Weights of a small transformer language model: width 256, 12 heads of 32.
MLP neurons of a small language model. Each row is named by its layer, matrix (gate and up: input weights) and neuron, and shows model dimensions 128-255. Each number is 500 + 25 x the weight over its row's rms, rounded and kept within 0 to 999. Numbers have three digits each. A neuron's up and down rows have the sign that makes its largest values positive.
A block is one neuron, or neurons of one layer that tend to fire together. Before each block is what it responds to, as a language model described it from the Wikipedia text at the highest values.

Description: Hyphens in Asian names. Mainly the hyphen inside romanized Korean or Chinese given names in cast and sports tables (Seo-yeon, Sang-eun, Yi-Fu), and more weakly other name pieces, compound hyphens (al-Zenki, last-ditch) and a "$" before sums.
L11.gate186:479490512526464503479489490480486471522507519459506473476494551486501472505533514520504478502440521521525534499500480475476485475555491523485457497527546527482487487505548528511519481473493496511472516505508484412510449504531472479512513513505540551525503471516492479473504484514495496485536484450521492473456491474469523489502535476559509534521546454491483542465507531526454536440484
L11.up186:553470480543504479487556538450432479508516508446479463524510519474512535519506499500494476484478543493511516476482513466520557528477522477540511460530484484502457507489555455496509506498524520492535491485483476504478485502512550510537499498458511496543494525472535507517518490525506491514506522521486498499516501532514474509487417504478500478500473511551539538461524501497468566508523
L11.gate471:528488481448482467480492461506480541499500525481483486486504495496545521496477495525481506508491487525582506520491524459480516467534531534492496544488486443506485535537503471520529504501518516457529498486504531501464490491497488527494544471487515493516500479528555505514510480492518494501474505508518480526508475538501495488523487494500473494456491455494521488499519496497487519516487
L11.up471:529512532486483503456509516462503501468467480539498466512510497463515474559505532504496466510428500501544517514487500503521495476490496481499497502549499466469536524452446534542544508474489492517508487466526471473515469463473451536510501461494526486515446461490514476500541475502445493517503495518430519500452484529467461528528488497516511511487514500514525468481491454497449509504513
L11.gate553:527524517504532479483501491489505534503482463414490475497464508498514477484477528538476508485473530460534483469537506509527486500525529476496506513550492534484532509516514477523515537523487498507550546490531488508521496553499503523519505451526472489525509473512535523532478508482516491520511506535502457461499489517511500478530486501481505513492518456495547469498500484477456530500505
L11.up553:503534513533481449503472526469461495487497485464499475506498520528525542483507517521525501480485526462537471491511456476499492457491398469496520484474506477493501492475505490500523522488517468510488527452492492458475502498532501517536518474474513497506478476519476499475503495525490488500513500489483476440488538513503478509523459523483537495492504489501532503534528488531444511482492
L11.gate644:490470478497460482471494525520473503436491504458517476482460519470538505482514474531539444533451485491532508486533489495416535517498494518519544514510497527501507469473500481514487542531497490456510492459498481491513488504491506536543545488488519513486490492496466506521530482500480502529444462493466483530493541486490471488501495489465512482468520506513472486519516521485470536494547
L11.up644:490513482512489460504460518496522519478461510535514462505470531507528483479459504527486510492478535466525481510512540448512481473504491503517545545523503478541510461469511478514521532489493501480484513477469495457502505481462510497498506516507519522466509480490473485494533485532519509526508468492473475511443456503509467497495491497485473478486532524511503479533466497529479504461500

Description: State and government modifiers. Final token of a state or country name, or words like state or government, used as a modifier before an institution noun, e.g. Californ-ia refund rules, state court, state media.
L10.gate77:497478511514460483491482530504464502495509469520491521461489528545522498547498498537527487473508529483465510533515486471479474477532510506514531476529513546490482534467471537484469526483506444517525513526524520478445487504495485509482475510519524508480494546504496509484460487527524488475499483465492508478503567485502500471461530487534482512493484514505489495483473482484520538479499
L10.up77:515497509497472483503493506508543468526469481483457511520473463462493494491538500489493504496488510518474453505474552486495494448480538474553504486504470481557493527512498531442512488507463492499498452452490534451541498490496493530494492496454488486525505538499500502510495477505548522513518486525491480550517488492541500469487471491499513496485478511478524550497518482501503546503505
L10.gate80:498506458454458474455481503479509484472498480492482569487500485448477522522465486504493515538516512494487529456519481540531510475471536469519474478533507476509545509492494497460510523463506476467523479482519506514481457514474520526525472517489513552555490547473497531535512538517465514455504463482456496494495463494489536483500575495503504555525536499493529531478481491504501511476505
L10.up80:455501487490468489501456526485478503484465514500466454486468504464527516533513497503463503523478522518483502506523525479500470501563540506513516552483485484483508507479539534497517489513489532499488451505483536482474495485467483529499500513520568510498510544446502532495510507508498527467496472493532432529446475481533528463499526503478486515466496487486492515512499498497536507510496

Description: Mid-word continuation pieces. Tokens inside a word or compound that predict more to follow, chiefly the hyphen in Arabic "al-" names (al-Nusra, al-Tawhid) and hyphenated compounds (Ems-Vechte, West-Eastern), plus mid-word pieces like "es" in Lesbos.
L5.gate38:484521459482539499477511497474499541491513528484504501430479520463476501490497489496515476503511488515574498495487554517481498479472507504506482460544557489476500491436484497465531504522507478502471484512482539489510546501518469471511500496514482468456497509493459512439484493467553492523519469488483506500499532540503489499520514482499461601500497491463491486523494528480489467495504
L5.up38:544480500482472503504506502470491486515525488495498439444482511479517501485476503499525489491460492484478521533456446495513466501503502534472480523495527474476493486533467510521511500431482454441517485495534514472499476481556511489497517450512540521549474477488481463519505466516507558515521496474534530496455490497530490461513496500469526484536473442483542503500481487494507494512498
L5.gate120:514461498522534484518501528461514499527514526499484516496478516454493520466528517505486492526470497512548496503508498499500453529499517491511524535529482529529493515502514489501474512502550487488527510502470497456494508449467504446518502485508517510530466507514517438464527500494521525526522521493512472485469493509509508501536520485499476460507462491542533508495554485439483497504515
L5.up120:475529490520503517511488472545469478528517522527509490457502485521472513510464489475468516508469477457511467510502536476474484484503514516516535498486511482482488492446476493460551554515501457490534484485498545541499472497494541505508477543462527493534498530480502515463487506506452495501482530518476483515475486475552503509519535494545502511434499521486495538541497521476471563489491
L5.gate125:524471542414508513523496492505506478475498497483501509507495505538509542526551458527510519500460487513508487520533513516523521517478483516488456464510483513456500528496515492527477539494541466505455531462537505481516492478451489505502490519474471524488504438479537480480484492543494539484526488515457460487491513508496465507501544518495479473477521517518515534505551513493485469491489
L5.up125:505526482454489498489533498535500517522522482515540556480547472464491516532505501517482481494519520482524444514536504525529505496523498533529476461504501465468525509504520487529507538503497484509495570511528551506485475506495496522519531462485504471481505434525490495424475495493486462486495465439535485501462512537484514518517540520529447542505478493535551518564457490493482532468458
L5.gate142:503516498505490516546485487496475518472505478492492471473524519488498504520506501519465498481477502512509475529439478498501489465496522513460514488485524550470545504490485495510478533477461503514521500475505483553530455537485465470472473474521489508521500504478513556444504491534504504477520495496514527525501544503523502509448479486486455485486506472524495533522503532515520528478528
L5.up142:515525513510490534512461506466455441527511505499465457508495506540500545496466495514525481480513501471500451512502504491513500483483523555464518514541471493475500540476492515521519486504498484535470462454484511506518507464508502556508508502505549513519487527536488499496527524477447478515496537475490530492492473545482541481492433504468482487519516500453502529513520542449495525490445
L5.gate181:502482513472467479521488463509496536482530504490462450446464489501528488436473486504533511523503469487472528538479490512508478475516494529493483509462499500515509540466472516482486540487489406527513493500523490501474473504484486470496486501517474507505493522552506537486561482507501497516491520486514532520457530504476476498493486549513509507534477516488530533447475483486513498515531
L5.up181:520490498516484517538485458487488525485496507492480487478502565464491514484500524498516516503489503509556501488471508545482545536521529524489495496518517498505480481511503506505483522489431501500511536505485496527510531487480518538463476519514494524482477500558475493515476527511473494453551517521503535507456484461525454495490477494502510465485505502487476492453553504461508504540528
L5.gate290:500500517533541473525516513477505510486502473476483511494481496495527505531519551519511538516495520533505540505513512497511514451478477479479516504478467529457491556460460524502475493463495502503497495500548503544521471526520519480491506495488477486493481473509492462506462479466521518493479494459502577477538502471528483518521488495478499541537457526483455523475524534506530500479483
L5.up290:492523432479493472518493480495483513511525529493529511537478462488485530487510475512508500572474490527494513534521508514474495490515514532497511527507501535475452492432505525482475519515506511519494446509490521527447515498494500526504519516491532498480489531473474485514500515454519500504527489531479506520522464453485511516453519511520500493514535466493464504463541482505510477529528
L5.gate546:575471487492510486505522526492514468501497467441507474464496481527503491520490484534523470526484474499501530497501492497522504505543564535454494506481463484554499512477511547455468536506459500522516500463467485472554462465488529460475525519493543507480470474473471510485487535505514513502466542496521519540542485512428501522482488504459462511534460504518510488517506534489465519514513
L5.up546:475534458473472503544490492508446471517513534456475502505549510485524542478505482549490549503505502510525456515490471499530474472428510468483516512524488500488511458512456523524533469492452477516521504446493527495465560493506467497506499511457517499517479452506509494526524488515475486468480458515523513511496477500531490477474519486509523477488477493466482482545491488514517471511504
L5.gate574:482512520481506539535461502499527501478539552472527463500490502474505523510500490430491505445497455487537545508505538460475502505530527554497530492539507499533516499538511494491470519517491505527539485456465560493511509497512494502473542496504487503470461472484529487485528480515532508510511487500535490500507531450478491500519541496512488500472498555472528518515468507502453465520442
L5.up574:473471559461490511504549470454501503514442521542532480522484487492486482519496509491467502505488461493493501460492491510546497527529501518433485484475510457505470472462505474452520511474542497498523514500520477493545498537498467516496500511507504458532477490514463491491511467479512478536474488474503482561486456464490512538494497477470507551497492480496499467518483507452452457521492

Description: Place-name word endings. Final word pieces that complete a city, state, county or country name, such as Pittsburg-h, Illino-is, Cardif-f, often before a comma or a team name.
L5.gate93:502484520515484510518503489485490472519528467524492517473535508489545472500462482462542514516471542537486525491491545491536483480480541464498485502509487490471504473472492540491484501459480501474490461498492493514473534493531489482517551506454495466489523542515544481467521497493487526460471493507476469468512436523500520495512513480546502455494531487498453512514504476486477518511485
L5.up93:492510535507462486497508498558478488544514532479517482458511463534495492426452455492516472532486488518491490497480531497477529479509497478479460510485517496564490486490503523503488515485533460502514468493508504503482517502485494499526445530528504542491544503501557510522489523472478478458520503495479500483490504503492549520492506529490527496537494469505479502511491446496517499502518
L5.gate192:500523511490466506505511486507481528475490502487527501530495499477469494505545493492506508487506491538483503453517527506520485485461490517470549500481516522550495479514507491484507507471473482481505522548526577501499546513472528518520491491552482506503540554490525511533519486548498506513492496491454512465491481477497489497503528506500532524459509492525475491476457513425522484528507
L5.up192:517445501484512504468493503515461478484528471510512544496458504486540509454472546482496506508502511470520472526449457481524509453494477448517500523484536512476504483511501509474465542497522560537506521505493475515524518496514501493459491471476486472507519513504474460481522454512524526514508536434513484511507479520471549549472553541512516514537514525516479524483508546485504509525503
L5.gate235:507524501489501434508544532511476527483453470518513516455536508491504505529506454487512467528518523515505491517495504534524494468508544525551508492502503522514466465531492507471529525522468509487496502510500553507492519532467524493488488458535509456541516497515528514499426493495500535504525521495529485491517468456457538464509509523486469494517506505495528478528515468482581480533501
L5.up235:495530510516483449532481496494440510499497519534488511460523508456501521524472457527485498499520501493475461519525464480526506514520528519500466520488499504455497534505491520429490519528501481454521499488536501544483501566554508459476516479525502517504519511498522497477468440494484547484541489486502480480496509542512510500497501525503507534500527546505501449493521458472489501528495
L5.gate468:519500492478520516468478509487527495505495495478469518479507485485510527540438522491477526552483480469454543549485549472488509506506481499517541507515450473484524508489463536488550532505479502527485509498496542474518456500463525501456502516489505482492513518467517470526520509517498476527497489447457507519479524548526513484485504507472500480515504495471502533545500517513518535536491
L5.up468:502491534454458554524479484472524500507441488491500474446500494525507528490463500526514456501529533493505556505498528533537478484494512454463474511455489487500468447528468488506555520471515516521499541505487526457473509485479525511536510493525452515511485490465498534465504527506459547491501452513495510473509488473521520499489521513471480493446540505542517502483482456494497472458488
L5.gate524:496522513533497529481502485522458523537481469499503481451517527519501480496501471498493482516512538512506442531477510474557479550486511494546487533486498471479490519514517540490490544499467538479504484515508504465503466496469460514518546522480515486513496478479514497480478509510453518472504462488517461450459508526533517473502543495493518458499471543507500490481499488478529454513521
L5.up524:503511513534476514481474517505487523494508477493476506436477505480501506519514507494525510467528509543466453522469460481557513544500526464539517525467498514498509496535486476498465478488441505498532449473485521487510459501506487517529540475503547512478528506459496490468499503535531493485446499517487463442497509536497507513471494528487514497519501492524516525549520490452531491549502
L5.gate531:517515502491509496488472515508498459490523510484513547463496467472477512520484475522551553506492507556479493512509525477488537445551536485545558478486474490508516499515529510489453539557498528500537487517485558512477464498470492502480482501486501491522495534453489455521487494489510537503557510455481520483499500517531472522492513516492489504482502509544526508503480482534522526479525
L5.up531:528511454531539499457479510499505500514503479490540474503485494526532541439472500484516511532489534522481483520519533512499526487496520495529467499525535512499483467497545504438519505504479492460504475525548526524495491489485458503522532534530520494511507495462476521449490508514487525466491449500488517479517478503496527504507523445447484496526467550495524512491480490491521537538502
L5.gate613:530525498503502498524476495479463528508468465501486443501540506529492496505489447515502515489526560509447458482494470553557512508497508450492566492508482493495485526496544473494482542512451526487536483520498529525516499511457486515526531505479530497472486488466516533526471522483532502512506488497526472483501526513523516502515503524499548536536508508527512465482512483510553491508501
L5.up613:504549479486481478443510493518506471509483503518472507467493493502525465534504467545483478487453513537497476518496519498509484522487496501508524508511514456519544521513513472455488506463455524498483513516491498472490473497491467488495486483446510562478543521464519489469464473435501498527516502494477465473525512535512545534502520484515486505498458531503512537500496525516513492537538
L5.gate646:487510510512495490483481502482525526523515501484484498495466479519502506455502549511529520497501504531469473547472503479550462486487504455474488518503481526529489518556503480526471545501482479500503456491472500487508450460486484526560529479480500499486504486476489446477428496463486471503510486419498488505476509479524491509493502532534482483510483490525481483491498520476498503512551
L5.up646:512508507496512487511505547539489504505495454482485477520512468499480477472489551494489477511553533492493488511500534497521473509488479515516497464545514467497539518525512496507521526515455547533526460501487514482488474549471488470531486517521492506454567466491536475490487456485495501491504518480511504462498507546538479519517503544504540486497466516489482524458477503477493501478498

Description: Copula before predicate. Linking verbs and similar tokens (was, is, became, described as, opening quote) right before a predicate complement or passive participle, e.g. was stopped, became a.
L11.gate140:497484470499538526451470503514503529511496531489484492490489486535469454480491509489523483511476504472525473464487475499507496545525568522463493520484503522550492458493526466507476497464497514488465498517471464497532506505490493478472508452479522540494491463503471449482505501528533515447493525529483477487485516499486526441540486477453522497503506549534546506481487499474537505476500
L11.up140:498513506489483527487502502506511530516517512510527489508455477509489472481494513480507496509522485509498456499491538475512504499533470539515482517554477492524487505495522497518505506526480506476495448455496566484513520499498496491532451481522520510439474529490526491496517529523519480535474500485479491459530506469508480486546470504537498505495516500525467484508510500457523463484469
L11.gate467:471467498508495523510474481484434482539487500514531548507488526497493490520552471483471472529523517519475524494506496503528491539535497519515515490502527539530470519499489516533451510508520513507465554511501520458524489452495479526486507482510510470467468528486505504474508485501521495512514466492458452513534495506514503530491527555486489509522473519503491467474483507453466461522520
L11.up467:483494535492502472574527541471520452548456488472502498519525460485511519458497513466498507510443499480521446470494490529520517526510532510517499493474479467489469534486519473504480498533467513548461505433481512505529495505504484502509497460510518526487486492512501474510515507541524497496478462483474503491530507484526441499504523516528500467490513514506450505526467474542440522505473
L11.gate549:502504495467472504487471496466505486478476520414515559473491513497462509465484504524514478498498507525470510498490504529512488509530517503478500469503465522493512439473486488503495472474535529526493522505512505483540509506511544487421511512516515477510444495507488465459491481491482524498511475518470528487489505537518480530501459478527488533512525511487475498525501446503510538513499
L11.up549:524475553511469503491495496498502511485477431534482504506495466491532490513474464506480507516503518501502550487521465520463496509497534477512502497454513480454459487518442502453508513451509506526486463515509485533516471505511499511492510415499473458496489534488457491488450524485529465480518505460505484512492493493479547535483502461495472491507493488485489494498519538496486486489571
L11.gate658:489488534474476494431525507451507491511442499498524519500531448439481525468510504478485505511527533509489501489528518513464487514485503516442519466495492489530499537494508520510507511474537460514480502498503517523514529531494472494477482472493472522512462475477468513525454465502515444453488505498516456488477548567511507495533482471455488535524505503501495488535526506487531510513484
L11.up658:519501505501476483468470489527488496542506498467460451480483524511490423468511508528494486461518525452514519524495543527515478520487552514472485548498541532463483529530491532526526502476519520480484499463521474510490537490516440580508493488531552488527520532522486512499413494500478487486531494502530531528513495499504494490493494478537498474519511511510514511482531507486500545552470

Description: Main verb after subject phrase. Linking or main verbs such as was, is, came, right after a long subject noun phrase ("His first goal came", "The prime cause… was"); also word-final pieces like -ing, -ce.
L5.gate116:512500492455525556520517507499494523494491470495560519471498527467513515487480512497513534533512498514546491520497500469476510528420493540453481490494502475490530480459540483492506501531503501484544528504498540534491525489521479496486517500539507481540530495467531433586511517512497499460513503456443491464493526469458515476468509484525509520522512491538531489514501509508482514529531
L5.up116:537551497523488494508465474479518507469512501483506504497501504497478507467504502479516485457480494512508431469511469479527496506505523541498506505479534467498487453507468477518500495549517485549519527478505494528533515513491535532447495539475522501507509524500473500484500476497470517538464454507544493469480508472498516502495519498507547522454506492545494577516499493498482519491465
L5.gate123:518491502462511515471527539502518504521457510508512577494504494458497525508483498522484518479486463485518513509491497539534478495562475507516512494449505507461502488480512483481494514490509491498508525465532503472538498474474494507503518483504570534481500503485572484554515528468433525507468511522476488459476486488537504482499507512491500478476496466516484504517501491467552521458501
L5.up123:493506506451478525512506506491494457537501515491484514480505474436504488535524492503520541526454457488529527520476480515511485488486497475505499495478470471475487526464500450479473484517482487477514497504553526506534537515494546501528481517479535497494512508502530505554529484507480521518498535523514523480518513490516488508502517552521516457468526486511524462520519480502515509510505
L5.gate254:532469468488475512472470515451479514473516512504498518484491472514484466511473552442533461489472506492515464533498524494455496485502519522494497510491482485447498510485485492502501512573487493539508524512461498489498491504475531539481528525475504504534465469532509526531497494485474506471449484550454519509499524464532531521510503553470497494502525550502504540495478543477526497497466
L5.up254:502488483526472523522514510480496518509447481484547460530475491493513497508513518520481491500510470551503517528499546498499499491472486569511501488529515461517517504520517496505461503498508468546550557511488450516479479466513522496541512516461492561541438522469511490486505550495495497477498501532488466495481500498491512467528470500452466527497488510485484514503455491500455516489525
L5.gate341:521511485508541482467461496500487530458483466532522474504506521488484559513477515505509517522527455493511482504487497499488496445519499550464492504484480521533482475511515512506495518495488475468507524461523553492526488467512500476481475472521526514567492491501484455505492469532482493514455501509506482452484492452488458472475457512464515480526503485490490506501521510538544536498507
L5.up341:524473487484526524471477499489546532516538529529574481482535528496476509427511494496464536492484501500557520518477494468513520506509505530529484522502521521499517502477503473504456543455503513508481532519453465501471526476524492476490495476524533502486494540512507492483536498519506525489516484502478467464473523491526489500482515557484503536451475471500480485517508502485481526470500
L5.gate352:515481450493515495493495492447511528489486525519547492484531517450530461493525536541484504496521500471529509494468491540524517497464492522503518510503497545513501505520492512512528494509485465482453508457516498537507516509466480451482502534547518476507526511456485493536519474509554527516498493544488497481475505504487482466483536503492472498486496516496509540496501529514553535458502
L5.up352:487553489497482445501474498512486528466496521488529489509547493472554513529464523491473523501490457482513484514515485510519453477500516506540491519443475522512519470483491462494510483462501488506494519462509488520502515481524463517479529474526513519539510498490477503456542501516504495490529494500508514530481458517504458524474532533474494453474501544490503505469527498456536489438523
L5.gate387:509478509480480469499513489473526486488486514488523485475505528452545497494543508530524474528473481530529541519511496477510533498520482514546540519517505503509509472530476495496492478456497520460484470468523495521500501467488502499466540538508542486529523493518496495492431483459504491507496484506525473503443506486493436531518494473488490534514524523505541477445456461542497476445507
L5.up387:528468484488511502493517503472518546507502529480493528511500462529513482494517568521498513514465534467483540509492537480462447494537497511474527479464555522546458501578502501483519491512515495522480515459530508517485540486520489523489501539495525502500513527520507501500505455486500531482489509511489504493490538499493522510507473483466479456504541525499462484469468498520494493476498
L5.gate402:516557490535503435503546523499455524537489539503493517528504523449504560507461475514454512489522517483532554446485432511511543512502506518477522512489528543465475505496528478475511472490496497486503456472538495555524514478505513496482468492501519555475447476495509549523512482484486532487489498512520457503478489509485482485533498529507564486528491488502484505507497482523518498515483
L5.up402:522505438501470545497466490482473428532518517454506527507474459476498511506493489513505509469451492487493557479512488524470474498493467509467486477500512496513520445496485470503532507483530471512488461523490446509491509528497485521495439492466532508469500520499454494513506458483479471500490504499512511439493514450528485496497440500527536495469536512497498486511492451477461512516497
L5.gate405:510485511487478497484467516511520503538517515542478526483534440481505472527496476486549507528525440488509483507490514453551515519505508510467551510442518494515499514505502515480494471549491513470498512501476478535551505533547429499498509519432495454497516478455537522494508495500476539477456537492489522525503521509480514555496487504481513511500446494431484554504516503476521527501538
L5.up405:535530575502440504469532491493510501518498504517550465485504489527512456491536480501475481491513517488505496494502488460488470507522550478486486513519532517465486503450444451523501491493530457532502514482573525519513495464535441521497519487503510475527505511523469515451494472499506466535471517466526483459486493495470520505517527520510472506492491499477490466522528499515509496514505

Description: Role-marking "as" and prepositions. Fires on "as" introducing a role, form, or use after a verb (used as, acts as, served as, grown as), and weaker on at, after, of, when.
L10.gate120:528472473488492474471486514505530538472524474495501478527543474480511484493513465474543516507456511497512487497491493502480485479512550555533492543503451491538521512497511498473530502495499530514492502510511494510503488466537446499477497518490509500523465516484443502448460482523467545525528491476490485497501539512508494511492479492503443452452526547483508474470503484484494505460498
L10.up120:527540466513490491502496506513514498453512525488504502493533485482498503487456548460479515536499528500498475534517523494493479499544527485475485511486519528521476494465527530531509526525508517503512535431536477479527519509526526489491509484517488513459485512533491525488476515498509536486498503502508520462510527460530503482477504440473529526532486472487542496522494468494460483501547
L10.gate277:532512515482491450470531496535497529506504469535504515506501464454521494488564544534546493503437481476481528538501536492478550523488507517478485485530495530515540523510482523454469511519555455503457466530461466494500479473506510480464479502489520487491499500545483505518495467515507544483509507466486474517494491460483468492474471526506477549522498502512501498499498491519484453495508
L10.up277:498491497515551489512478493459523482515519521476496459505456510527519496517526464458504474475485528536533508495494487523502486457488503524513478506457484543511463457513494495527532479502487485531495508536553519473507504532513572480432479479493505536453430468528547534515518535480493466502465481488493512496496496486528514484496481515463498504475479468491484514477527523486508507507514

Description: Hyphen in East Asian names. Hyphens joining syllables of romanized Korean or Chinese given names (Goo Hae-ryung, Cho Nam-chul), and more weakly hyphens in compounds like Dallas-Fort.
L10.gate33:496490517526498503513484491473455465487500458464458458501484565459480505479544493529496471504505494499512541520521526516487453467498478530482514549517502532474508524508515498532528463502506516514512530489494536513470480529522518524487488541426487509513479475466489485509531481500508476541483498548494505486484478472526483439534489502503529497525478496555501519488486472479511483525508
L10.up33:494514497467497490512464520511508501528492537450479488541457530497469499469531496500468492512442542511480471547544492534485482478464487535453522535539513495460540531475549544521472472505496482483540502474522529486508514516491531500450519505497545489516521489510523466472471499470535501507522550522511477485490464546532465459517516476456480485488478508449493504529508487473481505501488
L10.gate359:453470459451518469547473505493478495471498464497452492467483494473468474462489497514486488483472480493478515534498482535471485506523514529530511535496465498464475497423527528523483497464528548512499507474510518557496534501496486503524511518502532490516458491472531494478514459481507526477490526474465495501506502490499483508521524496492470481505539488577495535465535518476518506469539
L10.up359:499552496524536506551487484502447483490488528465515483504500494502473525497502490506451486466482529470501496471512476484501458477502502475486532487497469506514481484477506535522497502477505486481504485515526538442504505514458536502532489521542475508431529468483540510524478462507492478545488524459522513503416517526531475474490482501513464472504491558494501498472463448488531505536505